Weights of a small GPT-style language model, trained from scratch on English Wikipedia: tied embeddings.
MLP neurons of a small language model. Each row is named by its layer, matrix (up: input weights) and neuron, and shows model dimensions 16-79. Each number is 200 + 40 x the weight over its row's rms, rounded and kept within 0 to 999.
After each neuron's rows, "fires on" lists the tokens most often at its 100 highest values on Wikipedia text that the model never trained on. A number after a token or word is its count.

L8.up590,181,173,214,201,226,184,225,201,220,212,196,260,188,192,258,169,155,230,159,227,174,218,238,177,175,259,237,204,263,189,165,217,197,208,233,233,208,217,149,188,130,122,182,236,145,228,226,261,144,217,159,185,205,167,205,157,204,158,218,226,210,219,204,284
fires on: " He" 24, "he" 21, " he" 15

L5.up621,258,205,168,214,213,242,158,198,147,169,252,199,164,178,211,156,194,193,231,203,161,184,174,309,176,203,192,170,200,230,223,149,175,202,241,245,216,152,202,241,192,240,183,169,220,256,253,116,122,150,183,228,196,214,131,211,244,118,162,214,160,192,194,82
fires on: "ter" 20, "g" 9, " ex" 8, " several" 5, " Royal" 4, " based" 4

L5.up496,143,203,142,199,224,236,120,217,247,237,247,198,170,272,248,220,270,219,239,181,211,193,151,186,183,212,197,141,149,201,180,212,253,206,169,137,174,188,182,161,218,201,273,221,158,163,166,214,191,126,191,202,164,152,220,220,249,212,222,247,244,205,174,183
fires on: " G" 54, " South" 7, " (A" 5

L6.up466,154,223,226,262,191,264,244,148,278,152,213,180,166,203,143,184,165,150,145,266,200,223,189,205,295,176,209,121,277,177,129,246,123,183,203,293,311,250,207,217,141,170,206,182,193,180,122,211,84,232,227,189,204,168,167,140,212,215,207,111,222,204,183,131
fires on: " of" 53, "'" 8, "'s" 6, "g" 4, "r" 4, " and" 4

L5.up628,149,210,185,179,157,136,259,214,237,211,281,272,144,216,223,227,181,173,189,230,189,249,127,207,168,190,144,242,167,230,171,229,188,187,121,118,208,126,232,192,255,147,200,242,178,197,169,188,132,183,199,250,217,212,294,170,295,201,273,211,236,223,195,187
fires on: "\n" 24, " into" 9, " by" 8, " use" 8, " G" 6, "-b" 5

L4.up619,136,269,281,177,148,248,183,208,199,159,190,194,147,183,215,221,176,248,179,212,151,119,233,213,201,201,227,184,254,169,78,217,114,181,201,221,177,189,221,234,216,173,257,147,174,139,233,199,191,180,225,229,257,232,244,191,208,210,224,203,195,167,218,156
fires on: " /" 23, " career" 13, " wind" 10, "board" 6, " air" 5, " Total" 4

L4.up345,214,169,213,193,196,248,246,213,172,149,187,221,239,181,130,276,162,178,185,229,210,241,199,253,141,237,191,249,120,276,226,208,261,250,232,218,223,229,221,145,226,202,187,112,154,262,205,224,283,224,233,132,188,194,182,109,210,197,209,229,156,149,208,257
fires on: " it" 20, "ity" 13, " he" 13, " popular" 9, "is" 8, " Pri" 6

L6.up571,153,198,226,251,290,120,215,202,159,180,178,206,122,232,193,161,155,234,76,286,238,250,178,155,252,214,266,254,243,159,161,278,215,230,169,200,265,213,253,243,220,197,220,144,228,158,182,210,166,163,256,234,186,182,208,120,203,192,145,249,182,211,207,266
fires on: "ly" 25, "ent" 17, " not" 16, " and" 11, "om" 4, "ely" 4

L2.up616,208,220,198,274,224,168,197,217,150,290,213,153,145,219,149,177,191,285,222,190,179,248,161,187,153,97,249,168,276,190,139,218,163,150,201,223,176,321,174,238,80,177,228,235,207,225,193,215,205,104,145,206,196,192,237,198,299,214,195,222,158,204,153,216
fires on: " career" 21, " div" 9, " office" 7, "lish" 7, "adio" 6, "ency" 5

L2.up670,158,175,224,210,195,205,115,199,139,185,257,228,188,210,220,189,205,241,195,228,177,215,172,219,213,188,226,212,193,161,116,155,226,193,257,208,204,204,221,210,164,197,161,201,207,151,187,219,197,126,178,318,287,154,188,190,227,176,187,167,184,239,180,239
fires on: " was" 18, "reek" 17, ";" 16, "gh" 8, "ate" 7, "ster" 6

L5.up695,229,159,217,230,231,214,236,149,203,197,231,90,156,291,210,188,187,195,162,180,204,221,187,198,297,215,126,179,185,195,215,165,201,228,179,200,265,200,149,192,170,220,244,146,199,171,185,223,265,217,251,244,250,198,175,223,196,158,204,202,223,126,179,106
fires on: " him" 14, "ed" 9, " from" 8, " been" 7, " was" 6, "ep" 6

L6.up202,194,194,239,179,209,158,171,226,156,182,210,164,210,224,209,141,247,152,182,211,206,172,202,203,221,285,188,235,186,207,164,220,114,218,118,200,207,91,205,165,228,175,216,236,169,159,199,129,159,189,202,198,173,206,183,267,180,198,190,291,275,202,269,213
fires on: " in" 32, " to" 13, " sp" 10, "\n" 9, " and" 6

L4.up333,236,222,177,195,235,186,222,204,203,239,153,233,190,272,378,207,184,148,218,190,278,260,274,211,244,216,203,178,130,173,269,273,264,194,234,162,180,189,249,205,278,299,231,249,266,245,232,210,207,220,252,173,190,166,194,226,263,248,205,195,222,265,184,230
fires on: " c" 26, "r" 10, " War" 9, " r" 9, "gr" 5, "br" 5

L5.up746,188,230,169,199,196,257,132,154,123,246,239,178,188,268,217,229,159,147,228,200,224,279,173,203,215,241,200,181,145,209,172,203,253,150,246,195,205,225,171,171,242,279,187,158,203,209,207,197,177,177,183,257,127,157,150,181,151,197,217,177,241,100,217,217
fires on: "mer" 18, "ast" 11, "ass" 8, "est" 6, "pp" 5, "ach" 5

L6.up266,217,210,194,151,253,169,262,222,281,229,174,157,174,227,201,251,210,240,167,241,205,156,208,181,221,163,122,210,213,228,152,179,235,210,234,143,207,248,154,239,197,210,225,203,214,153,164,278,277,239,284,222,189,209,212,133,230,172,202,179,262,131,186,142
fires on: "ed" 38, " the" 12, " was" 5, " is" 4, " are" 4, " to" 4

L5.up304,143,224,246,201,235,270,218,180,196,266,211,196,167,232,205,282,220,243,193,296,127,198,206,210,212,211,179,246,186,183,181,163,223,194,202,205,261,214,144,176,152,155,206,195,180,192,194,191,180,179,212,232,160,170,188,183,173,183,196,124,251,186,154,153
fires on: " for" 38, " Nov" 4, "on" 4, "nd" 4

L2.up203,211,211,227,232,191,222,136,197,232,162,221,147,183,219,146,238,292,237,216,248,111,165,175,149,180,157,233,184,212,195,123,188,194,195,229,206,166,185,161,197,148,248,132,197,211,182,207,241,229,186,192,207,219,119,154,192,211,224,275,198,206,224,134,245
fires on: " was" 31, "ong" 17, "ot" 10, "gh" 5, " +" 5, " Spanish" 5

L8.up36,189,123,261,139,151,224,176,213,208,178,280,211,140,203,218,245,211,212,210,277,222,207,195,160,220,234,171,112,148,190,204,176,188,229,226,220,210,233,164,142,287,185,204,238,174,239,210,199,92,239,169,218,200,149,219,176,247,266,206,200,200,184,135,191
fires on: " |" 20, " an" 14, " L" 12, " D" 8, " -" 6, "-" 6

L8.up314,178,153,209,184,219,169,231,183,221,129,126,211,261,219,201,120,257,222,162,287,254,190,144,172,248,188,105,240,200,167,284,229,126,227,159,253,183,167,174,204,255,134,191,146,200,202,175,208,130,167,267,194,244,201,249,222,196,111,208,253,157,150,238,291
fires on: "," 19, "s" 12, "ens" 9, " (0)" 7, ")" 6

L2.up722,183,261,295,220,211,197,152,181,183,240,177,143,235,179,200,163,219,171,154,103,248,183,252,152,265,169,170,254,201,233,202,186,163,226,202,232,199,181,209,216,251,225,189,237,197,164,178,212,230,145,269,171,224,190,213,214,190,160,154,157,191,193,139,136
fires on: "med" 16, " including" 11, " has" 11, "urs" 10, " by" 8, "lands" 7

L6.up685,128,112,159,242,216,188,231,214,226,163,194,212,187,234,217,188,209,239,173,186,221,243,163,158,233,252,203,312,187,191,267,234,157,239,150,247,234,265,241,232,199,200,227,284,182,256,163,211,169,144,208,201,114,206,178,170,267,225,186,252,187,166,163,224
fires on: " was" 26, " being" 8, " and" 7, "," 7, "ently" 4

L5.up656,178,226,168,274,199,206,213,252,148,215,245,186,146,278,135,193,177,112,196,224,204,191,201,172,260,202,120,179,183,212,125,260,306,67,214,211,144,224,288,172,247,190,201,103,179,247,182,225,221,204,215,124,155,236,186,220,184,167,195,190,169,142,208,234
fires on: "=" 22, "est" 13, " “" 7, " According" 4, "-" 4, "ed" 4

L2.up443,207,173,233,146,195,210,232,218,148,190,183,242,274,239,220,264,131,236,162,144,232,129,217,215,216,197,225,302,166,245,53,184,198,217,212,193,185,238,228,228,158,194,121,252,198,194,215,195,158,159,162,215,234,275,180,162,240,206,181,181,216,178,221,162
fires on: "ric" 22, "ic" 11, "ous" 9, "á" 7, "ime" 7, "ig" 7

L6.up108,231,217,201,209,249,186,166,116,139,203,157,152,206,243,200,176,248,229,253,229,224,252,193,173,176,235,143,144,169,182,158,203,202,250,183,200,237,189,240,270,212,234,102,169,171,191,191,210,186,220,168,278,185,183,248,175,234,236,180,180,167,205,228,289
fires on: "ro" 27, "or" 12, "il" 9, "ol" 7, "re" 7, "al" 5

L5.up759,157,188,250,281,190,219,164,128,247,147,242,182,251,276,170,182,143,176,153,143,220,268,204,214,230,196,209,160,247,213,170,240,113,200,198,217,238,235,200,242,187,182,157,292,231,242,177,258,188,253,243,230,157,103,181,156,227,180,202,205,226,213,203,193
fires on: " " 45, " of" 17, "s" 11, " to" 11

L4.up568,184,158,218,204,169,176,237,198,171,232,249,213,193,204,189,250,98,114,149,176,191,163,242,222,138,218,256,202,220,199,159,187,168,212,188,239,147,217,210,191,193,149,214,205,235,181,150,242,177,171,295,227,263,208,240,182,136,180,179,204,201,189,235,195
fires on: "in" 21, " can" 13, "os" 8, " model" 5, " an" 5

L4.up472,129,237,263,169,177,189,229,217,165,213,236,192,191,253,154,247,136,134,176,229,204,228,212,210,183,234,174,198,125,244,204,256,143,161,166,191,174,215,225,222,217,169,234,233,274,184,177,265,258,158,229,152,198,187,259,220,193,203,229,221,224,100,192,265
fires on: " an" 16, " med" 14, "ge" 14, "ient" 8, "in" 5

L2.up468,161,177,213,187,190,209,222,216,186,223,204,238,262,226,177,306,184,162,272,190,242,117,175,252,205,185,136,191,208,220,190,203,186,199,214,182,215,252,163,168,203,80,236,262,210,121,247,187,203,141,89,212,240,243,150,168,214,270,177,193,219,144,231,136
fires on: "ic" 26, "alth" 10, "ag" 9, " Histor" 8, " It" 7, "ig" 7

L8.up217,187,204,219,222,200,308,212,209,200,217,181,195,246,206,230,154,212,232,290,223,195,205,164,217,203,208,156,160,212,252,153,271,199,278,168,202,169,179,111,203,203,256,156,145,193,146,232,219,192,187,197,233,168,156,176,136,206,207,249,188,168,154,266,267
fires on: " in" 43, " re" 13, " In" 13, " under" 6, " out" 4

L6.up17,139,144,163,258,176,228,219,184,180,183,208,228,266,171,243,181,127,214,177,187,146,233,177,157,244,203,177,147,277,174,247,198,193,266,183,252,356,233,269,272,218,169,171,257,183,231,183,185,202,183,218,249,211,223,159,204,101,234,233,215,241,111,177,238
fires on: "\n" 27, " and" 27, "s," 17, "." 8, "s." 8

L8.up570,135,204,139,144,245,206,300,112,216,258,172,207,224,221,294,232,130,219,211,157,190,231,230,204,201,202,261,251,203,143,180,236,226,196,166,167,177,295,174,269,196,204,212,149,204,203,179,171,178,244,184,246,188,217,172,175,256,164,212,170,213,203,150,161
fires on: " |" 23, "8" 11, "erg" 6, "ing" 6, "6" 5

L4.up78,227,181,255,209,158,238,205,257,291,185,175,229,186,184,223,231,220,258,216,235,174,173,236,49,231,206,241,284,252,229,154,189,202,171,228,218,168,182,170,202,223,182,198,139,173,193,209,231,193,271,293,207,246,200,211,133,172,225,198,225,232,148,142,229
fires on: " not" 17, " record" 10, "board" 8, "L" 7, " had" 6, " Total" 6

L4.up230,255,167,95,228,244,165,176,217,184,255,251,194,231,235,240,177,225,215,214,157,133,196,172,249,190,215,105,188,166,163,298,209,216,141,252,242,229,202,179,186,153,284,142,197,240,197,194,259,146,176,179,228,176,147,98,248,167,160,217,164,192,174,267,202
fires on: " part" 14, " mag" 11, " se" 9, " Gu" 8, " God" 8, "g" 8

L4.up666,241,129,210,215,272,174,222,265,256,210,239,155,199,190,238,195,135,180,207,173,128,198,250,218,176,234,120,217,205,234,164,203,192,193,264,200,181,241,172,239,179,193,176,160,195,254,145,227,173,188,265,157,189,257,197,198,170,141,208,205,126,222,218,170
fires on: " world" 18, " area" 14, "ist" 10, " w" 10, ".0" 7, " (c" 6

L2.up583,115,222,220,181,172,153,208,164,233,176,184,177,135,165,235,182,236,164,146,239,212,251,150,170,286,170,151,174,242,120,281,126,211,176,154,183,241,193,217,217,276,181,315,160,143,185,188,218,213,176,269,192,160,180,292,193,274,130,156,163,123,200,225,179
fires on: "hen" 29, " fin" 15, "ose" 9, " general" 8, "”" 8, "eth" 7

L4.up677,191,218,246,239,170,239,210,184,287,189,157,237,157,149,106,202,237,237,152,223,233,116,135,220,231,134,226,196,150,150,186,179,128,225,151,182,196,187,177,157,251,151,217,151,157,236,178,180,200,212,179,209,267,220,147,272,205,262,204,225,184,251,197,197
fires on: "\"." 13, "." 12, "iet" 9, " years." 8, "ip" 8, " before" 7

L4.up358,209,264,159,224,222,206,216,232,205,205,240,148,174,221,238,240,177,179,143,154,134,196,202,115,196,197,187,156,114,273,136,143,143,191,207,194,180,157,190,193,201,259,209,225,238,233,106,197,223,130,244,168,185,194,177,295,183,70,185,206,182,192,189,130
fires on: "th" 11, "als" 11, "et" 9, " Bl" 8, "ets" 7, "xt" 6

L6.up395,213,183,233,202,232,211,210,162,252,202,201,189,220,209,255,246,255,202,196,192,224,211,115,183,186,155,181,251,116,244,159,228,206,200,217,162,291,141,187,136,213,170,245,182,186,164,184,289,170,229,196,222,164,212,183,267,233,235,255,215,136,184,164,178
fires on: " was" 14, "." 13, " were" 11, "roll" 10, " born" 4

L5.up434,131,208,185,147,284,221,231,183,191,197,195,197,199,155,219,251,191,242,212,170,250,252,206,173,163,239,244,222,205,260,241,250,183,207,226,221,187,217,162,223,185,129,197,256,207,107,141,116,247,254,221,156,198,204,215,206,209,204,204,154,224,211,122,240
fires on: "ent" 32, " not" 9, "y" 5, " only" 4, " never" 4

L6.up441,191,281,208,180,269,191,227,232,210,174,277,201,251,314,191,266,179,157,254,210,218,237,207,216,170,195,185,196,179,189,205,229,249,169,186,267,215,188,252,211,257,162,153,165,230,189,157,197,256,193,235,153,151,265,184,149,235,194,191,226,139,235,217,204
fires on: " to" 40, " In" 12, "\n" 8, "In" 6, "g" 5

L5.up98,146,177,248,243,193,147,192,157,154,191,193,274,248,193,178,223,262,135,241,198,210,213,82,186,293,215,164,226,205,202,151,181,157,156,170,235,237,183,192,220,187,196,184,232,100,194,190,202,234,239,226,184,178,137,179,203,144,204,245,179,190,190,168,246
fires on: " The" 37, " He" 16, " and" 8, "ly" 7, " But" 4, "ater" 4

L6.up254,165,185,189,230,245,193,221,227,185,170,210,285,218,189,215,228,175,207,210,281,185,263,169,205,197,208,149,230,305,220,195,199,180,207,234,180,234,84,135,229,211,179,247,204,163,170,172,194,201,205,191,207,221,205,136,228,193,194,247,187,189,318,130,214
fires on: " and" 32, "ing" 24, " which" 13, "ill" 4, " who" 4, "or" 4

L4.up434,243,130,156,179,201,215,194,196,158,233,199,157,174,118,192,178,250,185,208,222,221,266,180,247,209,178,225,233,294,288,227,198,225,221,222,201,273,227,150,175,129,153,214,253,213,275,267,165,149,187,182,209,137,214,162,197,219,137,178,227,180,255,184,204
fires on: " as" 26, " div" 7, " em" 7, " 199" 7, "ording" 5, " only" 5

L8.up221,281,135,179,85,170,279,217,206,195,119,246,204,87,271,252,172,213,171,187,226,177,177,223,191,194,232,222,156,169,161,181,163,177,209,164,234,249,286,240,201,203,184,189,286,158,286,238,143,187,277,216,271,158,225,228,123,187,225,174,229,170,275,208,186
fires on: "qu" 18, "e" 13, "o" 7, "m" 6, "F" 6, "-f" 5

L4.up563,193,208,240,211,243,270,204,221,184,221,149,197,174,142,118,235,233,205,187,229,219,247,195,218,256,190,180,165,163,195,284,167,176,284,157,179,172,254,240,195,200,222,239,184,232,256,133,155,276,210,173,154,168,201,209,210,189,256,174,208,219,259,234,217
fires on: "f" 18, "ound" 10, "ing" 9, " comp" 9, " and" 7, "aving" 6

L5.up576,213,269,139,146,257,191,183,260,207,204,169,132,244,239,291,217,256,217,230,173,152,235,210,77,194,212,230,212,172,232,184,171,215,211,246,196,249,199,227,209,238,193,172,237,281,157,162,226,206,187,250,204,174,145,175,188,221,160,214,193,147,206,125,232
fires on: "ag" 38, " r" 6, " ==" 4, "er" 4

L5.up278,225,163,219,232,116,251,188,200,217,230,151,247,145,201,256,155,188,195,214,266,211,231,253,205,179,210,234,200,255,277,184,137,132,225,184,245,158,225,198,189,177,104,206,281,166,234,230,208,94,227,210,231,307,222,241,243,176,174,198,191,226,211,173,241
fires on: " he" 16, "ish" 11, "ence" 9, " have" 8, " He" 6

L4.up529,186,257,179,234,258,197,183,201,215,141,207,249,210,257,254,165,184,176,232,195,200,129,213,125,199,201,255,232,203,163,135,196,300,115,194,215,172,183,232,179,233,184,196,161,134,203,255,164,177,238,212,193,202,225,193,172,199,207,227,231,192,204,144,172
fires on: "." 40, "=" 23, " It" 9

L8.up174,139,97,227,225,222,265,168,230,174,256,209,216,244,162,202,136,95,206,144,225,196,178,183,195,289,188,167,213,239,144,144,246,185,241,159,214,290,207,272,195,224,197,221,207,193,196,188,190,172,196,184,215,215,221,125,133,259,260,198,196,257,172,190,262
fires on: " and" 80, "ut" 5

L5.up598,243,233,102,205,233,177,161,248,166,229,229,108,205,204,239,231,288,211,195,144,109,211,158,199,226,230,179,143,106,223,239,260,224,213,271,213,266,190,190,239,224,252,141,192,281,240,195,210,221,138,188,206,140,151,108,205,196,98,198,163,179,217,185,132
fires on: "g" 41, "er" 6, "et" 5

L2.up460,149,211,234,252,190,161,187,163,187,259,215,231,191,173,136,228,168,257,196,222,197,287,147,200,228,152,123,192,253,156,272,137,202,181,216,177,183,224,250,233,188,199,208,168,168,201,166,239,258,117,213,245,199,268,252,246,232,178,155,162,157,187,194,242
fires on: " company" 12, " footballer" 10, "”" 10, " club" 8, " players" 6, "hen" 6

L4.up168,219,128,222,123,233,205,217,103,124,197,188,224,204,188,204,175,170,178,196,216,309,257,207,204,272,237,238,208,243,246,214,267,246,232,190,190,242,156,178,242,220,218,279,182,175,247,323,131,124,153,173,244,201,169,183,150,275,238,215,199,160,247,150,176
fires on: " Med" 18, " inter" 16, " 199" 10, " div" 8, " video" 6, " inv" 5

L6.up579,199,116,228,178,89,178,191,175,168,173,130,273,220,234,225,113,242,125,228,196,248,242,211,213,251,211,174,200,242,150,257,208,277,139,232,193,153,157,207,169,196,130,272,197,226,233,142,189,202,163,142,223,187,238,202,266,252,214,226,242,202,179,184,282
fires on: "s" 65, " res" 9

L5.up20,203,175,165,216,174,208,202,205,165,266,171,185,232,237,217,186,209,216,225,208,204,206,227,150,283,179,194,249,218,200,217,247,234,147,177,213,191,170,187,182,268,190,200,161,171,248,194,146,207,178,201,256,156,153,193,112,193,260,152,120,233,214,206,246
fires on: "ob" 19, "eth" 17, " his" 8, "ast" 6, "ach" 5

L2.up351,134,171,212,242,191,183,245,164,183,290,165,183,211,181,149,229,167,259,172,225,205,206,161,153,179,197,185,199,240,212,212,190,216,211,246,266,200,216,224,272,162,225,173,168,151,157,171,225,217,97,201,205,209,255,197,216,255,156,195,173,204,168,149,235
fires on: "oot" 21, "ame" 19, "acher" 14, "ely" 8, "asketball" 5

L5.up742,195,154,276,214,197,235,215,111,192,174,206,237,211,128,183,190,212,193,231,218,170,137,187,207,209,177,162,168,204,163,190,299,182,238,241,196,254,141,219,219,242,226,269,136,167,173,157,136,181,172,202,237,147,285,161,233,250,249,259,198,131,247,267,151
fires on: "op" 20, " sp" 13, " during" 7, " also" 7, "ly" 7

L6.up519,209,157,238,243,175,243,192,143,83,206,95,271,205,155,219,284,231,143,246,237,162,252,200,192,274,176,180,212,154,208,271,161,174,199,181,161,199,194,167,181,232,191,244,232,254,201,176,113,287,192,226,217,99,264,191,195,182,215,176,198,225,254,172,206
fires on: " and" 40, "usp" 6, " then" 5, " res" 4

L4.up640,155,245,263,213,185,232,207,130,242,182,199,233,253,233,177,215,156,168,224,189,206,146,204,157,217,168,246,187,149,181,175,234,182,235,186,186,213,204,216,193,262,242,206,164,189,209,189,225,229,221,181,207,242,166,214,211,203,316,246,153,215,193,190,177
fires on: "." 36, "\"." 13, "=" 12, " mov" 9, "v" 4, "vey" 4

L5.up379,145,196,247,203,239,262,180,164,241,238,270,241,192,213,193,228,183,168,218,150,267,195,239,163,212,269,237,231,243,183,170,247,213,178,253,287,220,237,242,227,231,155,201,182,182,209,211,193,209,222,227,208,109,142,211,175,152,171,160,186,243,171,127,145
fires on: "al" 21, " to" 16, "le" 9, " of" 8, "est" 7

L4.up178,163,222,203,191,292,207,228,223,210,162,190,213,193,242,244,191,138,187,232,182,225,167,204,250,209,188,166,169,142,57,287,249,206,204,141,199,157,228,260,236,242,200,257,178,209,123,283,194,228,236,195,179,175,234,217,201,219,287,254,209,150,249,176,218
fires on: " War" 31, " Cro" 10, " ar" 9, "gr" 7, " go" 7, "r" 7

L6.up166,228,111,203,238,206,182,207,226,206,126,206,162,198,250,219,187,197,170,242,233,221,165,167,192,255,231,231,192,188,213,214,253,179,163,125,274,239,206,185,211,171,180,192,285,142,188,179,183,210,169,229,151,203,247,221,225,173,55,67,249,279,204,156,207
fires on: " and" 49, "ley" 6, " Louis" 6, " to" 6, "ian" 4

L5.up314,203,210,190,221,186,171,247,211,233,237,206,136,158,171,131,250,232,208,151,203,137,168,176,167,192,264,143,250,193,257,203,254,122,263,204,156,263,184,209,230,227,151,233,200,166,196,124,223,232,151,226,220,171,217,181,198,202,277,253,175,134,213,219,167
fires on: "ly" 39, " making" 8, " (born" 7, " gave" 4, "ite" 4

L6.up301,177,263,193,205,262,156,252,123,273,174,229,176,149,166,156,223,180,200,202,243,210,207,223,166,138,217,170,170,118,169,153,229,162,227,226,185,156,217,220,207,225,212,250,218,184,189,161,228,172,227,210,219,216,204,206,185,265,198,274,189,177,232,193,198
fires on: "ing" 25, "ul" 10, "ed" 9, "in" 7, "d" 7, "it" 6

L2.up200,236,222,166,118,174,220,194,206,169,166,237,198,188,224,220,175,253,184,144,219,252,223,209,195,193,239,185,236,206,275,210,211,204,165,166,238,277,218,273,239,232,215,106,184,180,262,191,191,235,180,197,200,184,160,178,185,156,242,138,256,157,201,231,206
fires on: " film" 17, " a" 14, " book" 10, " song" 8, " name" 7

L6.up105,174,123,237,263,141,209,249,211,214,190,178,222,200,205,172,100,227,201,219,180,207,231,210,242,233,186,156,227,168,161,149,170,147,143,246,187,192,209,175,172,206,150,244,128,143,166,109,122,220,152,188,163,201,303,227,238,149,192,146,166,206,169,179,254
fires on: "ly" 34, "'s" 12, "ical" 9, "ically" 7, "ially" 4

L2.up105,217,230,153,154,210,193,232,240,197,162,268,131,151,167,196,141,201,167,241,230,188,217,221,237,190,247,281,174,144,161,182,276,241,169,218,212,132,220,159,237,199,230,200,220,221,249,163,174,269,238,253,123,140,103,195,143,209,111,249,220,179,282,207,178
fires on: "ure" 51, "ite" 12, "road" 4, " development" 4, " care" 4

L2.up365,202,98,142,184,195,219,205,180,233,198,177,218,156,204,171,123,235,239,228,273,248,227,143,195,110,291,263,206,125,198,330,191,177,206,197,135,196,138,206,207,172,211,228,158,191,211,184,169,170,232,215,193,138,165,181,260,186,219,202,197,235,217,192,218
fires on: "ethod" 16, "erv" 15, "ast" 14, " type" 11, " ==" 8

L4.up743,116,185,159,153,225,185,207,259,225,161,243,209,185,204,193,172,202,174,200,222,202,201,218,216,220,117,235,172,193,154,214,202,229,232,115,151,169,167,195,201,254,238,174,195,184,113,188,228,143,158,201,254,212,193,234,217,294,270,176,234,283,225,151,122
fires on: " At" 17, " Old" 8, " G" 7, " San" 7, " Bur" 7, " Wil" 6

L2.up94,193,215,132,111,121,258,217,211,199,195,213,125,172,164,251,210,255,249,126,283,172,244,200,199,209,268,235,196,119,185,210,217,302,225,234,192,189,237,239,253,177,185,154,189,191,180,158,201,181,269,240,140,200,117,201,173,198,154,265,244,257,225,213,197
fires on: "ure" 47, "ies" 23, " only" 14, " care" 5, "ely" 4

L5.up638,187,208,198,191,178,169,137,170,221,225,221,257,222,153,179,212,194,221,103,295,225,235,190,191,271,190,230,200,218,136,110,233,207,226,289,213,302,259,216,195,188,185,217,176,197,183,198,151,221,198,229,202,193,125,128,267,237,288,140,189,275,200,156,227
fires on: "." 32, " and" 18, "-" 8, " |" 6, "E" 6, " 6" 4

L6.up189,219,243,205,236,191,122,230,146,270,149,212,159,163,135,239,282,191,240,252,186,242,210,236,186,236,236,272,251,265,103,189,247,157,161,166,210,184,184,231,246,187,206,232,231,151,171,156,192,131,221,248,242,170,251,200,90,171,195,284,117,168,229,167,185
fires on: " to" 24, "ing" 12, "ed" 11, " and" 6, "end" 4, "es" 4

L5.up302,194,136,240,219,219,181,216,174,204,218,216,180,177,148,254,238,127,199,159,197,169,191,223,213,215,242,196,217,198,184,206,276,188,286,244,156,216,224,210,214,249,195,232,180,134,246,155,226,186,183,226,163,162,214,194,207,269,251,257,222,128,246,257,175
fires on: "ly" 73, "ely" 4

L5.up343,239,210,182,183,271,146,185,274,139,187,152,234,258,231,268,191,258,236,226,125,172,240,217,186,160,192,197,175,173,165,222,243,273,185,225,197,200,215,206,175,196,265,162,249,244,214,241,255,213,293,196,174,206,190,210,174,200,80,168,200,242,227,188,262
fires on: "er" 34, "ster" 4, "c" 4, "2," 4, "ver" 4

L4.up590,134,219,236,202,138,183,196,249,209,207,178,94,136,176,174,156,229,258,236,246,150,261,195,158,220,220,189,185,209,195,107,197,198,166,227,197,162,255,225,233,225,168,170,209,132,155,122,220,240,199,141,198,184,198,221,223,172,148,148,191,233,156,197,161
fires on: " in)" 15, " —" 15, "ially" 13, "ly" 10, " CA" 7, "ear" 5

L2.up421,119,183,185,168,194,190,268,127,129,254,140,197,212,181,169,201,139,252,150,144,262,209,161,192,161,188,209,163,195,213,220,177,195,178,220,188,166,227,260,262,208,237,160,206,138,171,209,223,172,147,172,195,202,261,229,240,187,151,197,170,232,185,136,188
fires on: " film" 14, "acher" 12, "asketball" 11, "iction" 9, " video" 7

L4.up291,139,214,250,163,173,186,210,181,174,199,187,153,161,164,145,224,178,206,180,193,252,197,250,140,185,127,261,168,195,246,129,203,162,233,183,188,226,192,171,166,161,189,209,195,217,231,222,224,198,181,179,145,247,218,267,250,182,259,208,225,234,185,217,207
fires on: " /" 25, " air" 15, " vot" 12, "ox" 10, " elect" 8, "1." 4

L6.up484,198,179,139,207,234,193,216,246,261,94,206,167,180,158,260,154,280,167,218,196,219,292,141,201,160,197,267,194,191,222,245,260,263,172,157,197,148,186,258,178,206,218,182,162,105,163,161,204,113,227,192,156,193,159,241,182,166,206,278,181,234,297,186,235
fires on: "," 26, "es," 14, "s," 12, "ed," 9, ")," 9

L5.up332,118,212,167,182,199,227,250,224,240,201,210,95,223,208,213,193,212,192,166,214,234,245,203,127,211,183,246,236,173,232,215,280,140,217,240,253,169,220,210,247,238,72,219,153,224,189,143,178,260,224,197,114,255,189,229,246,197,235,211,141,195,224,115,205
fires on: " not" 56, " rather" 6, "\n " 6, " never" 4

L2.up374,194,217,240,230,198,170,142,182,188,234,237,243,223,260,179,218,240,158,261,216,195,160,283,224,188,248,225,231,292,234,232,268,176,160,157,248,243,226,100,197,185,123,253,171,187,209,241,204,219,143,193,151,223,164,193,115,197,190,223,146,154,200,218,200
fires on: "ance" 17, " Miss" 12, "ument" 9, "ium" 8, " States" 7

L4.up561,172,155,139,202,137,174,259,215,210,167,205,215,157,187,171,193,272,268,194,152,220,267,200,177,234,244,238,158,176,190,224,210,159,254,283,196,171,214,245,200,210,173,216,147,154,144,162,248,158,205,261,166,170,147,191,203,199,194,238,235,233,218,196,181
fires on: " |" 48, "," 15, "ed," 11, ":" 7